Part of a small language model's weights.
Size: 8 heads of 64, 15M parameters.
Architecture: LayerNorm before each block, learned positions, biases, untied embeddings.
Training: a variant of Adam for these matrices, 737M tokens, 5623 steps.
MLP neurons of a small language model. Each row is named by its layer, matrix (up: input weights) and neuron, and shows model dimensions 176-239. Each number is 128 + 24 x the weight over its row's rms, rounded and kept within 0 to 255.
After each neuron's rows, "fires on" lists the tokens most often at its 100 highest values on Wikipedia text that the model never trained on.

L5.up488 [146 114 149 122 166 114 132 121 165 162 128 136 136 165 170 112 103 124 127 115 116 113 157 140  52 163 155  91 124 149 135 128 127 121 146  94 126 133 138 124  99  79 167 115 146 135 118 111 114 144 150 102  95 124 126 150  97 134 105  87 194 132 126 121]
fires on: ", ", " L", " Paul", " P", ":"

L6.up208 [113 134 109 109 131 155 109  80 118 134 111 117 149 111 147 124 146 131 117 132  98 117 122 133 158  85 111  99 121 141 162 126 130 117  98 155 150 147 112  99 136 117 122 112  79 159  96 124 161 155 173 131 189  88 115  91  88 132 131 202 149 121 137 137]
fires on: " As", "11", "ap", "as", "if"

L3.up600 [ 97 134 120 144  86 123 148 129  90 129 152 134 150 162 165 129  93 117 128 137 150 147 152 122  97 119 161 139 189 117 114 134 122 127 117 109 147 120 145 112 129 149 140 121 128 113 128 141 128 179  87 134 170  98 124 118 164  95 115 139 121 124 164 143]
fires on: " wrote", " rank", "_{", "fess", " low", " left"

L4.up61 [124 161 162  79 160 136  87 143  91 125 106 129 158 128 144 148 156 152 122 161 149 107 130 163 128  90 137 116  84 145  92 135 139 131 170 126 151 138 103 109 122 100 143 149 159 125 151 111 117 151 155  92 133 143 119 146 119  82 117  84 153 125  80 134]
fires on: " Ed", " F", " A.", " Reg", " Be", " Pr"

L6.up526 [151 127  93 146 168  75 112 138 132 136 120 123 150  75 131 129 149 124  81 121 157 126 132 145 119 123 146 139 173  74 106 113 106 158  98 135 111 110 132 120 109 118 125 118 100 144 111 135 147 141 120 152 181 166 132 131 159 157 102 148 102 134  94 100]
fires on: " and", " or", "es", "s", "ce", "oc"

L5.up95 [113 131 170 142 136 130 147 123 100 137 121 130 162  98 139 106  93 119 164 128 118 117  99 154 153 125 161 151 126 143  96 112  90 106 184 156  91 108 172 129 143 167 141 102 138 137 124 111 125 119 145 126 149 136 123  99 105 127 119 119 117 105 144 130]
fires on: "ic", "ific", "est", "C", "able", "at"

L6.up113 [ 96 107 128 162 150 165  93  95 126 117 167 197  85 147 100 150 107 127 124  95 105 126 129 121 129 134 120 113 141 166 143 141 129 106 156 142  65 140 166 120 135 108 153  99 133 101  97 141  97 117 144 102 116 131 105 125 152 104 142 181 146 140  95 125]
fires on: " her", " both", "are", "ording", " some"

L7.up497 [137 130 126  88 133 121 148 127 155 132 115 139 168 156 160  84 116 147  84 111  64 140 179 121 131  88 141  95 139 147 102 154 154 141 145 107  99 146 113 118 119  87 145 126 165 155 132 124 143 110 145 128 144 130  97 178 139 133 118 134 100 120 118 109]
fires on: ".", " at", ",", " at the", "ording to"

L5.up916 [110 175 142 165 123 107 129  89 137 155 119 132 128 133  95 107 114 143 119 170 146 110 104 157 100 147 138 181 114 145 111 145 114 159 120 120 108  92 121 169 136 140  79 145 142 107 101  86 119 146 130 116 142 131 120 113 139  95 120 148 156 106 119 130]
fires on: "'", " | ", ".", ":", "ud", " of"

L3.up494 [132 136 103  89  73 124 112 173  62 126 130 150 107 139 117 142 130 121 120 126 150 110  97 135 119 161 137 156 140 137 130 138 166 135 148 178 119 132 150  89 178  84 122  92 143 109 113  80 111 135 131 164 132 116 165 140 124 128 126  76 143 138 123 121]
fires on: " stated", " % |", " arr", " since", " rank"

L3.up366 [141 161 141 151 117 140 121 165 131  75 156 149 140 108 143 125 160 125 112 148 138 170 127 148 125 150 124 119 145 144 148 124 130 124 145  95 103 115 139  97 137  89 121 109 116 125  99 131 110 127 176 135 108 141 116 134 111 136 146  68 146 125  99  83]
fires on: " Res", " cast", " away", "reet", " taken"

L7.up191 [ 97 101 115 137 113 127 136 150 141  59 144 136 148 152 132 128 158 141 119 134 103 154 157 143 129  91 164  90 163 115 135 130 142 111 155 103  69 112 116 162 102 109 119  65 144 149 123 153 176 154  69 130 145 107 110 138 117 116  97 120 158 118 108  88]
fires on: ",", "."

L3.up1 [128 148 106  79 114 153 126 158 139 138 147 139 160 101 124 144 113 149 109 112 132 157 115 153 163 162 143 156  84 104  99 127 154 131 142 112 122 121  82 115  93 151 123 112 114  95 144  69 134 132 111 152 114 135  99 112 120 121  98 183 125 128 119  85]
fires on: " add", " List", " iss", "clud", " turn", "uck"

L6.up1018 [107 127 142 120 127 145 146 114 168  89 141 135 154 154  89 127 167 119 102 130  95  87 146 132 111 115 100 147 105 120 127 122 131 115 138 126 127 125 160 102 150 111 140 114 119 124 108 135 136 186 125 105 144 123 148 146 101  93 127 164 100 103 155  92]
fires on: "|", " | ", " he", " she", "- •"

L3.up735 [ 46 143 109 119 142 149 114 132  92  76 167 130 156 170 126 125 142 129 125 147 130 172 117 136 139 115 141 121 118 143 138 122 103 111 146 144 121 131 157  87 121 153 132 135 132  79 128  43 128 156 163 118 131 139  84 129 154 106 144 103 124 131 143  98]
fires on: " ret", " each", " view", "quar", " express", " countries"

L6.up1001 [113 127 132 129 153 146 120 134 140 135 149 126 114 126  92 128  81 121 118 122  60 126 123 142 130 109 168 124 134 118  56 120 131 123 150 145 103 145  92 133  89  95 142 105 104 162  95 128  88 181 124 144 112 141  86 145  91 117 114 129 161 124 131 124]
fires on: " f", " On", "on"

L3.up705 [184 141 124 149 135 118 118 102  95 134 134 138 158 163 174 132 116 123 134 135 132  91 107 126 100 141 157 124  98 136 116 135 108 135 110  67 106 130 134 137 126  91 121 105 111 117 104 114 110 206 160 143 110  82 116 142  91 129 121 134 141 139 130  98]
fires on: " appear", " conf", " final", " again", "ajor", " chart"

L5.up65 [143 135 109 139 123 100 124 123 141  98 106 188 169 134 159 122 137 107 128 157 135 163 109 142 143 151 150 134  97 129 124 143 142  79 113 117 122 118 155 133 152 155 121 109 165 122 102 145 114 152  97 188 141 122 132 124 117 126 122 123  68 109 134 168]
fires on: "ov", " list", "est", "-", "[", "ly"

L6.up468 [ 82 138 156 145 138 147 168 102 160 126 108 103 118 183 103  82 172 125 138 160  74 113 109 121 132 119 126 103 101 159 120 146 104 108 108 138 126 166 165 143 123 147 127  99 166 132 146 124 125  98 108 117 116  89 138 110 126 116 140 179 164 100 122  93]
fires on: " he", " she", ", she", "le", " She"

L6.up1005 [110 131 108 138 138 138 138 140 103  98 147 179 109 115 169 158 131 125 110 153 122 116 168 140 143 151 131 181 139 153 152 168 141 119 126 117 132 139 116 111 149 122 123 126 125 150 126 161 104 121  70 151 130 158 147 112 120 123 119 156 116 122 119 122]
fires on: " and", ",", "k", "n", " c", " of"

L3.up212 [160 151 129 117  59 127 138 164  66 121 128 148 149 148 150 143 145 125 134 128 130 113 118 152 126 169 161 123  80 109 100 141 107 127 130 146 132 124 147 139 161 111 120 118 137 174 110 113 102 149 129 151 110  97  81 150 122 110 117 147 144 149 151 103]
fires on: " age", " ft ", " rank", " % |", "adem", " football"

L5.up438 [136 108 150 116 128 135 133 103 103 130 123 143 153  67 178 159 118 121 103 103 128 145 156 156 103 104 110 133 114  71 127 134 159 132 133 170 148 123 126  95 119 138 151 152 138 134 118 110 107 150 166 154 163 145 164 133 136 113  83 145 127 128 109 119]
fires on: " and", ", and", " &", " or", " $"

L6.up625 [141 155 160  96 123 127 106 129 151 106 137 124 119 128 144 134  81 115 140 142  86 140 149 191 144 114 146 111 130 148 112 130 126 112 110 109  85 117 133 124  98 113 111 127 178 130  96 138 108 123  68  79 131 135 153 134 129 144 108 107 153 129 141 119]
fires on: "ed by", " sc", " by", " av", " and the", "ime"

L7.up509 [140 154 120 106 112 161 153 155 121 121 137 151 123 150 142  99 112  63 103 139 118 149 138 131 131 163 171  97 149 135 130 137 115 111  99 124 138 136 140 102 148 138 113 146 149 140  95 134 133 167 124 136 122 161 128  82  99 129 138 151 200 141 152 131]
fires on: " I", "s", "or", "ul", "av", " of"

L6.up522 [ 90 156 110 145 144  77 118 128 128 144 130 152 135  95  97  96 170 133 121 130 125  95 126 129 116  98 115 136 136 165 112 102 101 132 152 127 136 143 117 127 147  98 132  82 143 153 102 117 140 160 150 132 119 159 132 136 112 158 119 130 114 133 154 129]
fires on: " an", "ar", "ial", "al", " res", "lic"

L4.up1000 [103 138 101  98 112 106 114 147 126 161 165 171 108 159 114 174 101 159 108 134 139 146 106 143 125  95 137 124  96 107  94 153 115 104 120 146  87 129 142 139 108 121 165 111 162 146 119 125 102 162 155 152 105 135 104 155 158 130 119 109 154 110 104 108]
fires on: " d", "\"", "quar", "$"

L5.up66 [119 147 144 130 151 149 125 132 116  93 156 115 127  99 111  75 120 116 140 147 150 120 120 149 136 110 138 137 135 181 103 137 117 119 175 102 106 104 114 175 104 104 137 116 159 128 133 132 156 114 108 124 163 177 143 141 103 140 149 119  90  97  92 102]
fires on: "′", "ic", "C", "rit", "th", "arliament"

L7.up679 [126 142 137 131 154 101 114 181 163 114 147 121 113 112 145  94 137 118 150 153 153 115 135  99 109 154 160 111 139 172 136 122 128 129 126 120 126 119 103 132 141  97 121  96 155 159  87 119 124 177 111 131 134 150 102 139  99 126 130 133 164 111  85 109]
fires on: "y", "s", "or", "ent"

L6.up193 [137 159 109 147 135 125 160 105 145 125 139 117 128 154 102 110 112  85 103 116 112 132 109 147 136 111 114 105 127 150 172 132 104  84 149 148 110  71 130  96 103 164 119 148 132 132 125 162 108 117  95 140 174 137 181 132 154 126 126  97 142 111 121  69]
fires on: "or", "7", "ed", "3", "1", "5"

L4.up990 [109 168 150 171 113 165 119 118 177  74 159 161 153 125  90 113 150 139 123 174  96 129 105 173  67 123 132 178 113 138 156 146  92 111 160 116 139 100 139 156 171 170 141 122 154 135 135 138 135 101 139 112 179 102 121 142 109  97 122 107 146  77 129  90]
fires on: ".", ",", " following", " | "

L5.up674 [136 107 123 101 119 115 116 142 137  89 112 151  92  83 121 172 120 124 113 112 156 140 107 147 128  86 161  86 127 113 133 139 135 144 114 161  85 144 137 140  95 146 103  79 175 118  92 141 132 124 140 131 117 130 118 118 153 123 133 136 150 119 138 115]
fires on: "-", "\"", ") and"

L6.up435 [112 138 192 130 162 141 106 146 167 152 174 125 131 123 155 137 171  42 121 149 131 112 114 140 141 160 132 194  99 155  94 134 136 168 121 143 149 133 117 154 125  89 113 121 163 141 152 134  93 126 114 142  84 128 129 159 112 117 141 142 130 104 119 116]
fires on: "2", "n", "al", "vent", "est"

L5.up63 [131  98 154 106 147 153 135 131  78 182 106 151 137 166 160 108 114 152 128 134 154 148 105 112 138 122 172  92 131 130  95 147 162  91 140 131 121 103 115 155 108 137 115 131 124 105 118  83 126 118 120 114 157 157 138 141 130 161  88  75 131 132 139 157]
fires on: "er", "al", "af", "or"

L4.up904 [137 123 154 116 133 156 123  84  72 134 176 118 149 130 134 128 147 103 113 156 125 106 165 121 115 126 101 137 180 125 139 135 110 117 163 142 145  96 156 101 130  87 113 107 146 157 122 100 141 137 124  96 120 118 135 119 120 144 111 130  95  95 138 103]
fires on: " b", " p", " f", " h", " d", " l"

L4.up1004 [148 148 137 134  91  87 105 136  84 101 185 149 160 135 118 122 117 133 112 122 163 130 128 137 131 113  91  84 153 150 119 166  98 107 108 159 127 103 155 160 119  69  85  94 144 125 165 146  95 130 137 143 125 126 135 126 136 158  92 118 106  98 108  96]
fires on: " l", " f", " sc", " c", " sp", " v"

L7.up878 [121 169 164 128 152 112 128 134 166  92 166 141  87 172 135 165  97 114 113 147 107 103 107 105 129 135 107 108 115 165 101 127 127 121 134 140 144 111 167 147 105  94 117 148 125 129 120 127  95 135 148  97 127 209 105 135 157 122 110 146 128 124 146 123]
fires on: " this", " the", " that", " each", "at"

L6.up796 [144 180 128 136 149 123 126 107 122 116 136 105 113  81 122 140 146  81  85 113 111 130  86 126 123 143 129 110 148  97  81 174 163 133 140 155 130  79 125  96 155  93 115 124 147 114 126 129 136 123 145 196 133 120 124 149 147 134 119 118 153 119  89 154]
fires on: ") | ", " |", "o", "on", "9", "ie"

L4.up81 [102 122 143  97 109 152 147  91 152 136 138  99 119 105 110  93 142 109 110  77 148 112 116 147 123 102 119 132 173 148 166 125 105 135 120  64 133  87 189 140 123 122 119 117 106 190 136 142 153 162 118 101 134 131 157 148 104 157 123 117 131  87  81 106]
fires on: " ex", " rem", " prop", " dis"